MLP neurons of a small language model. Each row is named by its layer, matrix (gate and up: input weights) and neuron, and shows model dimensions 112-207. Each number is 128 + 24 x the weight over its row's rms, rounded and kept within 0 to 255. Numbers have three digits each. A neuron's up and down rows have the sign that makes its largest values positive.
Before each neuron's rows, "fires after" lists the tokens most often just before its 100 highest values on Wikipedia text that the model never trained on.

fires after: "\n\n"
L6.gate185:147115146148163134106178165166142108142088103134105159113181077133104077124142128151105163128137124082114109144114152113118115116124101128127121148124130104130136154134124099111150088134142117163117147129154136115152162103089109137132168090123154115157091123095132158138146115136115102171
L6.up185:126142108133128124093140123147132101147106121131118177128147071170101081113101110113127194152109148112156117118130165121127079139121117147120109115116158139140130111107125101087125083112160113132142127143159124154165141113126128126082139119142115105116117110099141104093137111126148126148

fires after: " the"
L5.gate886:089108139147091161162147120137151128114126136146112136140105090101117068109165117143152099134145138081136153126122133164123148132125121117105101134157118142130141123160098153120132097139117156151145114101187143113105124101141151137154130100100154098162139153117114139163148127139118085159
L5.up886:136163128147155176136147098113137134120121102133129133148129074152170121101119105135119161135123093159137123123121152167103073123091123121148122098093102119136106145135091083142146125120112185161149130136151118146110106112083128124101141155143094125121087090153145126132127121126116144160

fires after: ".", ",", "-", " |", " and"
L7.gate595:125141126177092145107141133153129143085134133146130123098113111159142130125112138124128121113156145097100159154085136126110110086117129171092142137133138141120138150157107106121115102134099112107095119136170117148122122162175134145133145138106126149139135132085133140186084109096116124148
L7.up595:107106116177085138096098115166121095123142172103158104152160137162133079139108159123108136144122166100128132084101168083136127146168135108123125104151084119124124105134145139124112144083089108134128127133156113120130122150154131095074138122112109129138110091098211143149107118099123143144

fires after: "\n\n"
L7.gate19:131124157146133107098162131162124110136099081147107172117122099131103121108147127109157148114119121103125144161124168137096106116099124145116127169132159112138131182136128119099132108101171084149155146104157142141113137136080104154176150114163133087128121104094137147119149140148141110146
L7.up19:137092145148129141111157125138103100114098108149118172146155069140090133113108131127145190159131111104189126150140144131121094139123149136125128157140149121137164124129108116090143109103178107184125105114148111167168133159091139090122138109134126090144134101142144119114138150132134154154

fires after: "|", "-", " the"
L8.gate934:089152173189116154153112118111134135120130165184098172130104155133085162135136153123141092132129116121105111106109089116100153139140144137140105105138123078116171103150111172148165162142103114144100109173136143132121125107122103152115160136150158148147146122114123100112146133147112101152
L8.up934:139096120122114093102132141099089075089150136170138101140090133115116114146117096104129104122099146130121175121100144155122136148135136096117116148120160135126126053134112127141166154089110140163162162119123111142085129094102162144123125117167154080124085047161116130134122159116157159107

fires after: ";", " |", "S"
L8.gate221:164135120138142110136132120124160126114117058134134152105080103105130125161149135144128105107154118158160135107139119150134160103141113112141161107082087130156147155134102067100148129114130156098118199115104126109100145104118127155161126124162113150140101129037088150145078133138135150109
L8.up221:136104116129108078110153129073128189164147119114081161142077133131133145144110158090138079161139149071145142105098118100111121154163127134148127138095096155104145131081099071143115120123126089111174090114101131103114081140155165101130103159153096113135139125127124108146082169164149149111

fires after: " 18", " in", " the", "In", " 16"
L3.gate394:141105090099120115140112130144127156148109147094105151150100155084139150142137108081144098138143118122151129161128136139148148154099128112096105132168146163144091177153104088074139120069135138106147119127169122134162162117106131128159156109122167091126098075093111170123133138119145126164
L3.up394:132113145128096135152119141139147175115116140085130119133132132119146154144106148131149087197117164097118128110173059107142161176101135078100105155161134155149130163130099132154148155143144129123141105115148151084100117138111117137158151110094139083137142122135145129148145094095144179151

fires after: "\n\n"
L6.gate69:110093164142121142097188173126099105124100116112167093095143128097099132112118129162128109113137084140125071132111168101122096112174131111138165122115125124143181145177152147088127155137162162107107124111087116144131165162076121143101171124087163081137104137110163152139135138129100094131
L6.up69:122108126125118144095134148133138130106095081116113095139106095164107122100077155165177129169109128156164139180116129148095090144150137132106126131105169102151142099148160120129110139119163159123117132103116143167087139137129141145079162096106137108125119141129127133115109109136123088121

fires after: "|", " |", ";"
L7.gate612:155165161130172116137163132064135121171139098142118151153123153108133115162080150127128138110109125154105090112129107163107123119107159115130099152107171151145107142074152125159122115156158151167119117128128182055141138117104130181131107137112156140149122117140100161142114103123128130118
L7.up612:132139157102170145092151134108134164182126096106112152109128109119115109118116109098125105100143103126136157135130132089134128133153111148157120143114112131131117118106086144178119112155125148116128115132092127127116159114095069104180186164102149140164171165169096144123144175151117073141

fires after: " who", " he", " she", " and", " He", ","
L3.gate139:126109136105183155122104140109101106117081126140155163144143144129131118132143120107113119077149151132144120127120117132128156127131092117130132193121181125139135144099109140143144142125126104123113118117100111135146124112150105128120133139124189122177140158188125107131180164156108132134
L3.up139:115154104147125138135111157116092144107092110163171129158118170127179109159104087129123111173146099151101128118143142161132182174146114130128153114123101125172152107116119160117143102108137125107140095139130141123141156111109163129130119152149145146151123093129146111135142134142126131098

fires after: "-", "|"
L5.gate63:114090166108153102131113122160134159124113109132059156134124111124110094110133180184150143126142124093129138121143111102101109176143124146080121137072138111125107134126159112138115168128149087108091182089119134157114146123126118121128173114115126158152086145130132129150119130141122119143
L5.up63:146083154116119139107133147146151131146154169129073132109113095148112152157107170124154105140102154085126103100166111110150145132133124167054124103110105127162145096155113135071127156077137147109126137119121156124106141138146109135121142135119113131113170141132147137141113134112137144129

fires after: "=", " =", "s"
L6.gate970:122145122170118151070132092126110133155119126116142113094160091120083116104112179145122113106124126129196135098088159127120072133144112114094150151146147132121161149132121110143153128138129084150104156120147106119116156164083126147120123110133199108132114112172148135177123136138138110159
L6.up970:117096106133108113127106166106146150116097097117104162118120122096105170092116110114127084110131129112120147180107119104141080120115119109148114151127161171078136151154134089096104129118132165145084120089144125105107121145145108139133112129123123142139107094134095150154117111177143156142

fires after: " |", " 0", " 1", "  "
L5.gate454:172149126088144133107113139101116148136112132102100190158125144091176143119127089138146127148173144164080136139139081114158137123129143130166133164120143131143137126128128122153104156153127135129128134107106128168183128100125114115109147105088151139181139141137123163147134159170136102181
L5.up454:122117165095134134096097128087166151111141128114128140119161112092155179144138139138137144158129132109159140137139144138110120177138077162137104116118131116134163145155134137120119127158152079105121130124146097139077141128154136130104095102132109150132138140134128088165088125136160123141

fires after: " in", " the", " 18", " from", " along"
L3.gate428:098116149144153155155082168101147156152142117101142145114179111095125128087142116122135100061205137134119119138101109140094143144133119093130150147148131117157126125101163107137101170134135129155115147112160106127136155122123114120113127135137134092164141091164166130116139112121094084140
L3.up428:121132090162140163104077137089150150147122143102141112082155110129128117081086132141106102155187113133115166103118195139108114162121111122131146117137133112131156141164210126097148132154108122151114104130144127154111157176100123163109130127171135113127123118130150122134171127157153083123

fires after: "\n\n"
L6.gate139:149116106159132153098162163162134090108108118139109138171167106147092118148105089151094202146143139113113124140138177136119139101121131117147104137134169082153189109156116108128109097105148137163130132111140130119149166125086154145125152098135157127156118111134134124111154125153125118183
L6.up139:097101113145143152129102124184125114166126089126131173115164055192109071124136121110131163132113146125128108131144140114112086112151087126163121144132143065144132117132166153075136092133173156169117117148122128145133126137122091128099122128148127102126153139122142110108125163074147117146

fires after: " New", ",", "=", "\n\n", "\n", ";"
L5.gate119:137108136131169170102127131137140133142087110111137122142191138137143137085102117135125136080130147114126078134124130116133138142115163124093123123143151105143147129170162147077114137150132113119116134124130103160126166132125108129099183144118147128113127145124145156117140141087121114095
L5.up119:107161127134179127169138143120132134146139119141121130169093124136167098081130116143133120112166119151118142163122116130129122149140145148061141145122171153106117135114114154173106130179169126130122113148159115104136143117126117109109139079129120111130114151117145105087184119101108085123

fires after: ".", ",", " of", " by"
L7.gate569:137165122149108160134148154125090133122126149167104121104148127131132125133169137151123128117137143127096175129102127135130134129121141138094137135177106127125114180117136161114128095136098120144089132134173087114145187133140141085176174120114148091131116136065195148111146128144079104135
L7.up569:115121141139152153146111146205134115145109136117146131120155183136099125083093141128102150108136115098096174116091109145110126158135142133103121183143102116173115176105161137166149086158083129113163151148097122130093126100115149155117103143102127126180116137118125133129101140106111078116

fires after: "|", " |", "-"
L3.gate107:144137123146153117099117098129115131105122185151135106108129132131123176121152159106146115095165164117132129079122108149140110134121091148156133094122133078159139148140134169063154135138106121171129108143159114129151117089126154125118132142136126142133129130070100111127094152129097138095
L3.up107:140164139153100091108120119085139123087096179156134119136118140159108140155112165125161118103156158115109158126105114135113091137129114140167096114120126131155140136145071143123139151128117141151123101132126160144132099152125170150137154190120124108106115126112129089114085129140114132096

fires after: "\n\n"
L8.gate49:088110123159127160115124149175127119162115086094125127143135119166111139150141154126078161131141148134113167141132132168120149108113127166119101151123150106150138108136132107093150132135105105109145108086098157153129131130117085156143139096133124116150120093144142138122178138094124152155
L8.up49:125142116153099135121129111140163126157098096114137097081160085148102095107109154108104160131117127136171131182107161095145098120145118110098121138096136107140119147136127108139155084130118165159126169097138121108134161107126129123131148078163101116129120111127123136101128123157115143140

fires after: "–", "0", "-", "."
L6.gate755:121168147151108152148145133120089080143129136178117127117150150129092112141118144178106120137158112110082072119131142184136186105123136119124152096115101122172152132144156143125125125127121101100157157101119121165148168136146114126124148144099134114110091148116155142119186133128125093142
L6.up755:100160108145132150157104148131124130103156118143116114151177083148139144105128094158124134141136132127117132148162139069101175162103109127137128100179128133119136146161159159127127101117136145087125154157170122139152121119152147139132166147144162084142161121133132207123128174084121096098

fires after: " |", " (", "-", " the", " running", "|"
L5.gate990:084122154131146127087107117093126147082080106116143140085090092103134124167108122175131107155092078144108157119148081127128132115146150127139147115118155122148140097164089119158119105139145120144150088087121136118105137082104133125125104119132152099146148090126115128139157146110111121153
L5.up990:094150130152124113095101109130159151120131132118154101116104106116096165141111154101121155108107124140093141131100106081147128157135178080129171151128112119189128155162128111121149109133109152111151126126115145125106117108133139142157125150138174115106134137102110120116127137084142103158

fires after: "\n\n"
L7.gate233:128090119145127184106122175115100104120107085172118144125157098123093138151117144141110104161159118124112144124118151143115112148138125142153126142141172121154173157145122114108147112121168120132138100112148128146132167123077145174158152108135113116164122099127127118131135093116131114169
L7.up233:159118077176101152106151143159103087107118064121117146152134098112101094136081112129118124177168131104125135147137163147130110151145148134136099108158170118155153111133114140102147096106146092154105112139164153140143169137104107136139147103130150103138134107098106128121117123108137148172

fires after: " |", " 1", " 0", " a", " 3", " 2"
L5.gate832:145148174118108109086145142118142148120085114150093164129117092090172118118157116150150143146163124110102106135112122091151078092168080118146157151124132122071158099132163116099187158109168127140125115096114122129103113137130115121129128075129123147153112135144184054167081123124094092130
L5.up832:108172127145125133099179140108102141093112148144136153126122124145098141145122155130156140159151116112086106093130146089145131089161081126162136097108095138083119115137137132131177140133097126135094114160150141108099130139144105137140112164121158116165143129111140085110147081128147117123

fires after: "|", " |", " running"
L3.gate643:144121163117129147104133148141110158127111155121122129143143133121138166166131107137165115128123109130126168147102118143144122132106159069122117132111196163146137075144110127112076098136154165148130078089149112123164119080111113138119148099068155092105120109117140141130155108153134128163
L3.up643:065128152120181099112121155117121155141146141095127131096106114122110174194131163123157113157096075128148160100157108079115126110144113134158147105114115131144141143120123115159110149128225099124139139126110114103096149162106106105179148120118117093069148117169111135146123160133127127166

fires after: "\n\n"
L8.gate502:140134095145110145111141116130106120121083112121130147113126093118079072121084150165092119158150109144092175146106168126118099140087114123111099126175153110151160144126132106126140115090082091126118118092134141159081162163111135127104154111165109113195111116142158137139150111136129127137
L8.up502:106118137137127151106136127140110117131131100144133118159164061135092114087113130113100155129143133107163108143126151127113099140160150153111144125133155089129152140132120093111159119117149077192107123128115185135114142120090097117100155103140085146188127101166119136106122154107114103207

fires after: "\n\n", "=", " =", "\n"
L7.gate117:149148121168124116146088141105087138134107057121126139121190106159126113137108148148132159105143132111136143131135162141125120105111136142163117130169132118109173142133122088122155112159105150134105168128168111123146140134126141124160146112126132176206094140145138158159111105115093134167
L7.up117:118153126128128107138072135098130170125131085116084100085117104152112137149132096119151117113131120138150109128116130173122135114085163139126149113100099132163151109102124120087115122088104151128160099137130105100120136154119130092131153162142167171165126107133106150150099136110097174093

fires after: "|", ","
L6.gate193:156130144101178144075103130141122127118135089082119136125153129140123126139161146124126098099127116111105146142132164136107142096117100132110140158079153121141170133128139112115134152106142106142092146121102111138107127155137068119085141135182123111132123123150146129123159154113142145129
L6.up193:144110122133197154114149155123139134109121129110115119148129142136137113129078109130152139131144109118133142104127141146176125166111124127117167131139147144141100121113117160105117147148148115091136155145119137099095139154127098153112141109148100170094146125099170118133136152156137113158

fires after: " 18", " in", "In"
L3.gate587:124127123152151120122109117154124178137130142109117112138156094058071175127129120141133153165116106114144154131140107112140139144131080087139115153153140141148182145175117099103144122119135091144137117152128132145111117105073096153160139107150145093198119123110149169131122120102145121148
L3.up587:145126130142140129128103134165140134152110131131118145140160098086114148115124138178146164114144127107156139130143111119101126166136105068123102155108098161158185115181072110090119154122138126163143095161128150125101105108081090163150144169146168127169128089102153134104114149144151087125

fires after: " |", ":", " in"
L3.gate770:134098158139130151101095148095140151118110095125055191110132111111122123174147136138131125123174134077128101102144100093134089089146099144134109130087094106109131183101171065106129133105140102124155130113097139113112134102128125127131139114145109196161122116099163122168057152105147098138
L3.up770:110129104116108147084127147125121183093142129121111154148130134144094100138115119100159123138134117112084126120131088111084113107160097108138138086093157144068111138136124106148072165124127117130178105096140155115145125144129110168108127124126132120145183157141108106115143119129193148126

fires after: "-", " the", "=", " in", "|"
L6.gate404:085155151146104123124068124153109136128155155148170099110106114111083123139119136130112142169152099088081102076127161110141125110145134092095138093166110163120157106144090103135132115162157161149113151136114126125117159123086141139095125134128139097140082137102139166132129163148133097114
L6.up404:152145155153144113103131134118124162134121157114160125150130147128106152163138119112090117162081138132112141114109098107082116147109083130145097178117132138126098130131161118123129135119120134156153128079150132091068125140133150132124159139140096175116093117136120100158151119138152132149

fires after: "\n", "=", "\n\n"
L3.gate39:158138154128133091115117152180146154093127111169128111121134105077104088142126170133073130159122118099136116133138129118098130099126109140093126133127111076134139145188142091141106158111141130140117139109086128136153189162116127139160164082119130158115124113117140118165132108139124136160
L3.up39:155104136110126107115105121143131131172147124188143102126105171128113122129092157079092130129138167090124173062151120157122144167114112186108132130132075083134140152130125134121128120111088128075145129123114138128130182088155121131132144123111150149156113151109089093139143151139147138144

fires after: "\n\n"
L6.gate487:159095124114121118109165155149143124110106097108119134102178106131122113119126172148121122128149086136124127099135120129111121111160153058148166161121141119092115137143102121110136142120138132176129162144148139127119176161111089130130162112111167109156122082117148177165123155134125089172
L6.up487:172117107151088133130144108114143131155140087127101138104148098167093139109129154137130115164110094140151158142125117160112107138120154108105123139145176121120123126137134141095124112120123122142135142137132159154091176144081093120112152079173145135161125106165132149096124116147111118195

fires after: "=", " =", "History"
L6.gate846:143099133127151158146124117105117146117129144138124160124110128115123103169122147169085106125147134099131146110142137097095129129161116124161106071123145109131129198122162137125154110096128117169134169144147087158164146100121073110142112088151120174134159119141147131153114133124104151158
L6.up846:148114135156121093134120119135100145118131133146113121138154107154165108157086178117135085092152093134160132109098143088078152133103167145120092168100145122103158111086092097120115147144139144118090130115167097126099164116130141095140156130094130135118116146156114109148126128092147135115

fires after: "\n\n", "\n"
L7.gate556:139130130184124165094145140156137112141115142171134133102102108152099097147159134127119076170143138119093127144088172120129121154102098139104111112169133114167095134154126138120131107077129117122138125127149176114094161161117127152187189106144152119159126109154098149124165164108112104157
L7.up556:113115094167097121139116114136128078134132161156107131114080137168130110116129106120140082174128140148094126123080167116127085149086134151127132127134130124188113118118127137108130116124120148123120125128155174124099151126150101152148161126135168097129129111147114160092154142163113087152

fires after: "\n\n", " in", " In", " the", " of"
L7.gate743:117107104144108158097138196131116130111102128150121136125144117157130104116151121124181089135163117135130099162115141136164126159134149126132126136137123115111092109171128129109122122075120134118124131139103128149116152142101159143132147096176169100155159097129162138100142120087144155161
L7.up743:082152146138131158123181121158128095144134163124111104105161084125160109089155138114088139109142115156120126152121142104151134134134134152126146152154127082113097101143121139133122156121116166099107130134177166111165108107118125138100111116128108086165125133119089140097139126089162108163

fires after: ")", "-", "s", "\n ", "\n   "
L7.gate708:156155146148103150089166159136123146107105138096145073062153150148156191098101122132146173148118139126135122095146144114127170065148135131111135152152131132147157135175120137113148111141108130104113110121110096145122136178115133117113134155109117131113150142114147172158104120117126144117
L7.up708:118086112166094141106115172173103099090137173121129099108161117159125105114149084145128112176152137117111079114104132124092141085152075127144183136146107104104144113111130119086104169095098147080174166186138148156135138137168138135128147146137156147162128152140166157129107138118086088123

fires after: "\n", "\n   ", " subs"
L7.gate613:072147093135082141130146146138122151130099193104193116071156117135117139133151127095158133162185119124154133113138116113129095113127127118118117135124146128141149145193085099112153105106105146129147165137136090158126129159119148127153162144115161098125099106119110149165110127143162099126
L7.up613:141088111130163074145106157161165085114168134182148133142147101144129127131149116120108130174090160150117121101129144118131135121147175114089103125121098111119126141147156126156069098129126078124132113129129157145152107104160106174126140095154155128115103143096134119125099108133110141135

fires after: " the", "S", ".", " The", "=", "The"
L5.gate249:129097103119123108123138157183139097109116093153108100144115109157098089096114104121151164121127128069141118151115161133129119151143162113087122159165081143139130151148105102118143094111105111191161197110160146099146131138132127107105142118115159105122105153100131175138129124113124109152
L5.up249:174133145138123112070112129147147109129114133120126118145132135113091134122131121150127164115110094146148117177108181158109079131172175121117125122114163106117113155155122095126167104145135104149141172165137142131139165151076133067142164091134115130123077114097133155131132110113079087164

fires after: "=", ")", "\n\n"
L3.gate670:129119144116181079150112142144110114124099075160111104094139151122117141132136146148096121154165123135118126140156101086119149105129100148152101163126142095110141163139123093143148136117144118126121184140133114117108160150099127153121150117117154148154142122132153133171133122102131121137
L3.up670:092177111103115085087141112089123171164122115152091137121108115101115082144130118128111141093125091154150133149157113124093142089073128090121122118119140117120113078145086130184089094098146181122165114132099099135131152150089163113160163140100133116093125117146098165150090160141160144101

fires after: ".", " 0", " 2", " 1", " |"
L6.gate684:111125136115173153093122122094140131170104084096106127097174106053138133139107135120141120137146113131163118176138099140138094163146085110166110172092158113084142108139123079113157153149108085117099172114141123129105126108103120130109117152165125151159116146117118115180123112114123120192
L6.up684:099130130135163119132155113139111135152090144116128103159117105131116129154172116098116175149124113152062120162124148103152169164148145174142137129114103115147110128114121158152066155135127149148096109096118117106142107141123166107184138133157134145142149148116095136130168164142134134131

fires after: "–", "-", "=", " rel", "19"
L5.gate94:132153166139115098094104151142115118150113136176127143145109128135061106149123166146120113139149104122102121145129141145097161131135153148083124109119118165161087142105156106107141104094161130112141161163065150111094153125098139184167131134104142136147098140096093108141133114100095119139
L5.up94:128139116143123110088112144149126135131139125160110113186135128134112132157120177141109140094082114117168166150144117152118148176153148108101120136138127131136068142139131145121123123096147138170120130177168103124142222089088135137139160115168199118121098138077142155122128108145086124158

fires after: "\n\n"
L7.gate301:117114104152144135136173155165164090153107096128103147109178105128081103135132158161096118121167114110139120147132130104113114110114110151110121128143127123157122133149150083115178115085156092187162100115123157094098152119113117146134179102167164092177114148145112116122133125110072132188
L7.up301:152101120135116133109166150164124086141112084141098146111149083146088066114141186144103139127168114131107116158130121134096131142149136106103124112106111081152127155118152091126151127078168094157102125131111165128124158129090116126148159098152140116185123093117182147119100115080114123164

fires after: " |", "  ", ":", ",", "."
L6.gate878:143142189169125127144160110160156143169191113139117152130115114117114087152149163091106100086106143120074119131099147127116141110144125125102101114164117134143069146140111120193144092119114141130120122106155134099160172114129112128143136156087141103188153144132119157127122150140115105119
L6.up878:116155151191144124126146113130130140189175093093118125130116163154120110146122134081147122110111106128139153105116142131127138127149181136142065151139084164153083119149114165148105105144103163102139120123131155116136182077158147125141139135122113087132181099118097133089139120136157124134

fires after: "=", ":"
L3.gate762:180102171144087132136141150148138137138134094142144122120107110117088120109157149171119150150084094159097115071116141122111108091144126126078159129117135102117145170156101131120093134097105129129120134147078104131144169113119108146133110114141161115127129104111117149098139152094109144164
L3.up762:123171131149120161130124134129141138128135118138128108073129137113131087107176110116133127118128130136101152103146092096124130172149111154131118117175093154143155091135145143136094108136106202069097127102091129069111110136098143129202131120165122108121154160142098094139116127094146127094

fires after: "\n\n", " in", "born", " from", " Born"
L7.gate381:150112124127115135125147128135107114138103126122186117109142110166123129087128119122097077148139086146137145132128140138110093141112130127123123125138153107158211148128065111146160135127136079166110151110128166130109152168103145163148142109106108120170096112195126159104133157109132098162
L7.up381:121122081129123140078133095130101119119143146134144122124134119166132107093106124127139091143108092149130140131096153144118067145099157116130160134133131141168178134112100103118112132125137120156140121119139148141119109119111148179099139132130105100142097099141135154084153168131179157143

fires after: " in", " 18", " the", " over", " between"
L3.gate597:099129141127096113134155136142127149180149150134138136151121121115113131118139095124152107091109129123164124110152079130130102091121141105106123172166116135145105141141076141097103113140124130168135107154089147097152153144100146140133144139110165108166171136117092134135179137091099130172
L3.up597:144126124209114099107125133135140144159090118106153144156122101107155122128141156121141115163161119141119145064112105174118084135125175093146143122157083087188176103127086103106110117120156133107119138136124122181137173182101168126136137124137125101094134138144144143154137131120144151136

fires after: "\n\n"
L7.gate400:107090128189132142073174123169120096142067133123104118157140092135092090158168116161120141142118096103074124146112151095153101120136103124146103126179154123145126161149123117109147121096153105154132137139165143113124168142111170125126155087135093104129103077111135138174127146115145100159
L7.up400:119091120127135124088108123149141147134084120121101156164142093136115109132135118117122159139127112168071111175145155100166090154122142119153122171139132132123126124107146111124196124139141130139104115164116107149119135125127140117122129103142119117140120064106154101102123108139125112150

fires after: " (", "-", " l", ".", " subs", " Bl"
L6.gate257:117183152159133118084123134181114113115077147150183181109126103130145094165136185130112137127183127128141152099098156088082110145154132087116156151129150088121119099137127091098150124097137121137166154168141125116128144132095136120157138125171133106151152096127112127142075125135109150117
L6.up257:134128078106142142150099150150095105128129099135158140138096141118128144167180161154153080113139144183149151141118109106165147118155152129173143125151125123169127136129149112140104081126144150104122161102141162110109178082133092146128128117121112128183123099129101126116171144097104125155

fires after: " |", ",", "–", " ("
L3.gate712:155135153131119130098095196141142148090126121130142157139130132088171137073098134119148142101143144072136137134120098127162112122126105136123134119147120143101162137123111140082142132111140098166131153150110125148154104132112129117122097140130132172144116160090133121174091142092094087180
L3.up712:174144149085172114138120139128156134121179149133153166142138139137168077097086153108123130092121112114120166109113144103153141154119111140128120132124145170105100132106149154109134150116153171120135166152158164132174128127161114124101116134124097148127154164086123120120097094087127113123

fires after: "\n\n", "\n", "="
L6.gate864:144083126121128161141159136124125094143090124134171138133112088075096115111126088158151166134180070114135132118104155151152095109164105071136124079127143100148178146124126101123120133088101118111161120144112112160140134111094132125114163113126188114153087170137140166120151113114111097147
L6.up864:090132128139106126092176113180120129105095095155144147091111090102081116121139150155144112153150082135097158167099178134151145116135108091135154095084150152115143134094125144159130109134104118130152134117115122151106136138094100127116165138147144086142116142104142155137141125150112162130

fires after: " the", " in", " such", " of", "-", "The"
L3.gate21:137203085139159132160102119072148097091088094135155125107117155148135150075126125137099120086129160126125112124118117171113163099096145107106085103157149107143171151176138139068127124126088118158116130111138123147125138139109128130142129091149139104135122110088112150094086163118159137108
L3.up21:122098120151121143126125094161127160140153114072138141113097106133140143120141148135142116151108132143138108082183073139153111135126144121113129109123113099126140095151137140093150136106116144113128135141174097145135153148075173093134106137119141083127133119143101186098105137153121188146

fires after: ";", " |", "|", " 5", " ext"
L8.gate437:118132125128146128101096135085133149118122142135112172139120154130111087154139118133118111149162141105099125140077180119151131139170108138157133104104139090084156086166101130139132108125129122127088090147130150160083143129116110121087155085135154146125133093116120136134116127144146152126
L8.up437:176097120090150099130115130119101157109103095136099120149114104117112117131138102146154174121094160115114140152101112125116136100138146150133133114099105111139117137086148092113111106136146140127159146120131143115076178099134123096128145146138118138172118121105094154134100110132183141111

fires after: ",", " |", ":", "."
L8.gate664:121120113171109133047175192153109115098140180156135124141109158149140119176138126133106081101134103114074172155074146144160139111176111123121134146155116121141135125137158158099127129109095159129137122127153150102108136123147127125122111140161142131155142092085138141143135164110142121155
L8.up664:106145138137135169133074141138104095123077134186151123091168132155133116125138101095143111126132175128062114095100105116110122142121181151155141153135097140185122120112158128138138166127102135135137107161136146131136071153151158159123147145114077122132121119153125151131090159078150108094

fires after: ".", "="
L7.gate322:148120132151150153167114112135171125120137129137141111147137133110095114117125124147110078145112146098148102103095146135124102136154141130115083089114116158184133174141194117117134116122089151143154172146149142145139134092118106170149109078117144130132157130078106121113111165123055138154
L7.up322:108105115144107145135121144159108081084111110153158145102131108098119119123088100154152127108112110148118122165118119133121074108159136080142119120129158123140121114140090130099145118113136167138119116128180152130123112120120140124104111132067144129153161155103157182148154117181111117125

fires after: ".", " a", " the", " dist", " (", "\n\n"
L3.gate759:142085150122130150097123129144118088134095140153145118138144121135113112164159122157101123126112141062106157166126153155091134141099127108105145124092109128154106152135096110148120168100121144121151134113117162118117141097119136144196140068129129130151087080129103144130078101119101147160
L3.up759:090108134110113150127149148109122116183121165112111147147134109132128128092162103132101120114108102117141117146112141171139124171073126122115101108110162069168089142118150135137142100127099154122119097131093186130168153119063167143108095123146144144147087129109109124121131111109102103126

fires after: "\n\n"
L7.gate921:120136147168152140096160138107136116136087092128123124107177079129103133149130105109150161119173085093132134132130200116097093143137094099112134126146148132113186139147110119114110139120124148133121129095131150155112147150117163108103144114141119091128091097163178158148130100102192134182
L7.up921:139112121138123104101152172164117089156085084167112109131127109135115095159147088125094126134171150107134109185126149121101108122143131158069137157142149121145156142142141100117122116104067126173093120116112125121124130174123136152104134125139160102131136111111152124104108078143140163145

fires after: " |", "ti", "ima", "|"
L7.gate97:149111160138141130167140116131166078150131067111105182147126128158138093149124136156142088097110155089084095148115166146115131068137124172070128104147134121126119119171129110176109129126114132167096154111116164158127131143127097135123138112135108107160117188139139139137153119126138116160
L7.up97:104136085139120131151117099101143096133149138137135147153126145163097141102111108148170143127072145143116142128116131143165099079091153146093147144127130166128113120147107138145073091143140160145128130134126136149115118100154105139143086140157070129097107151136105127095145114138134084109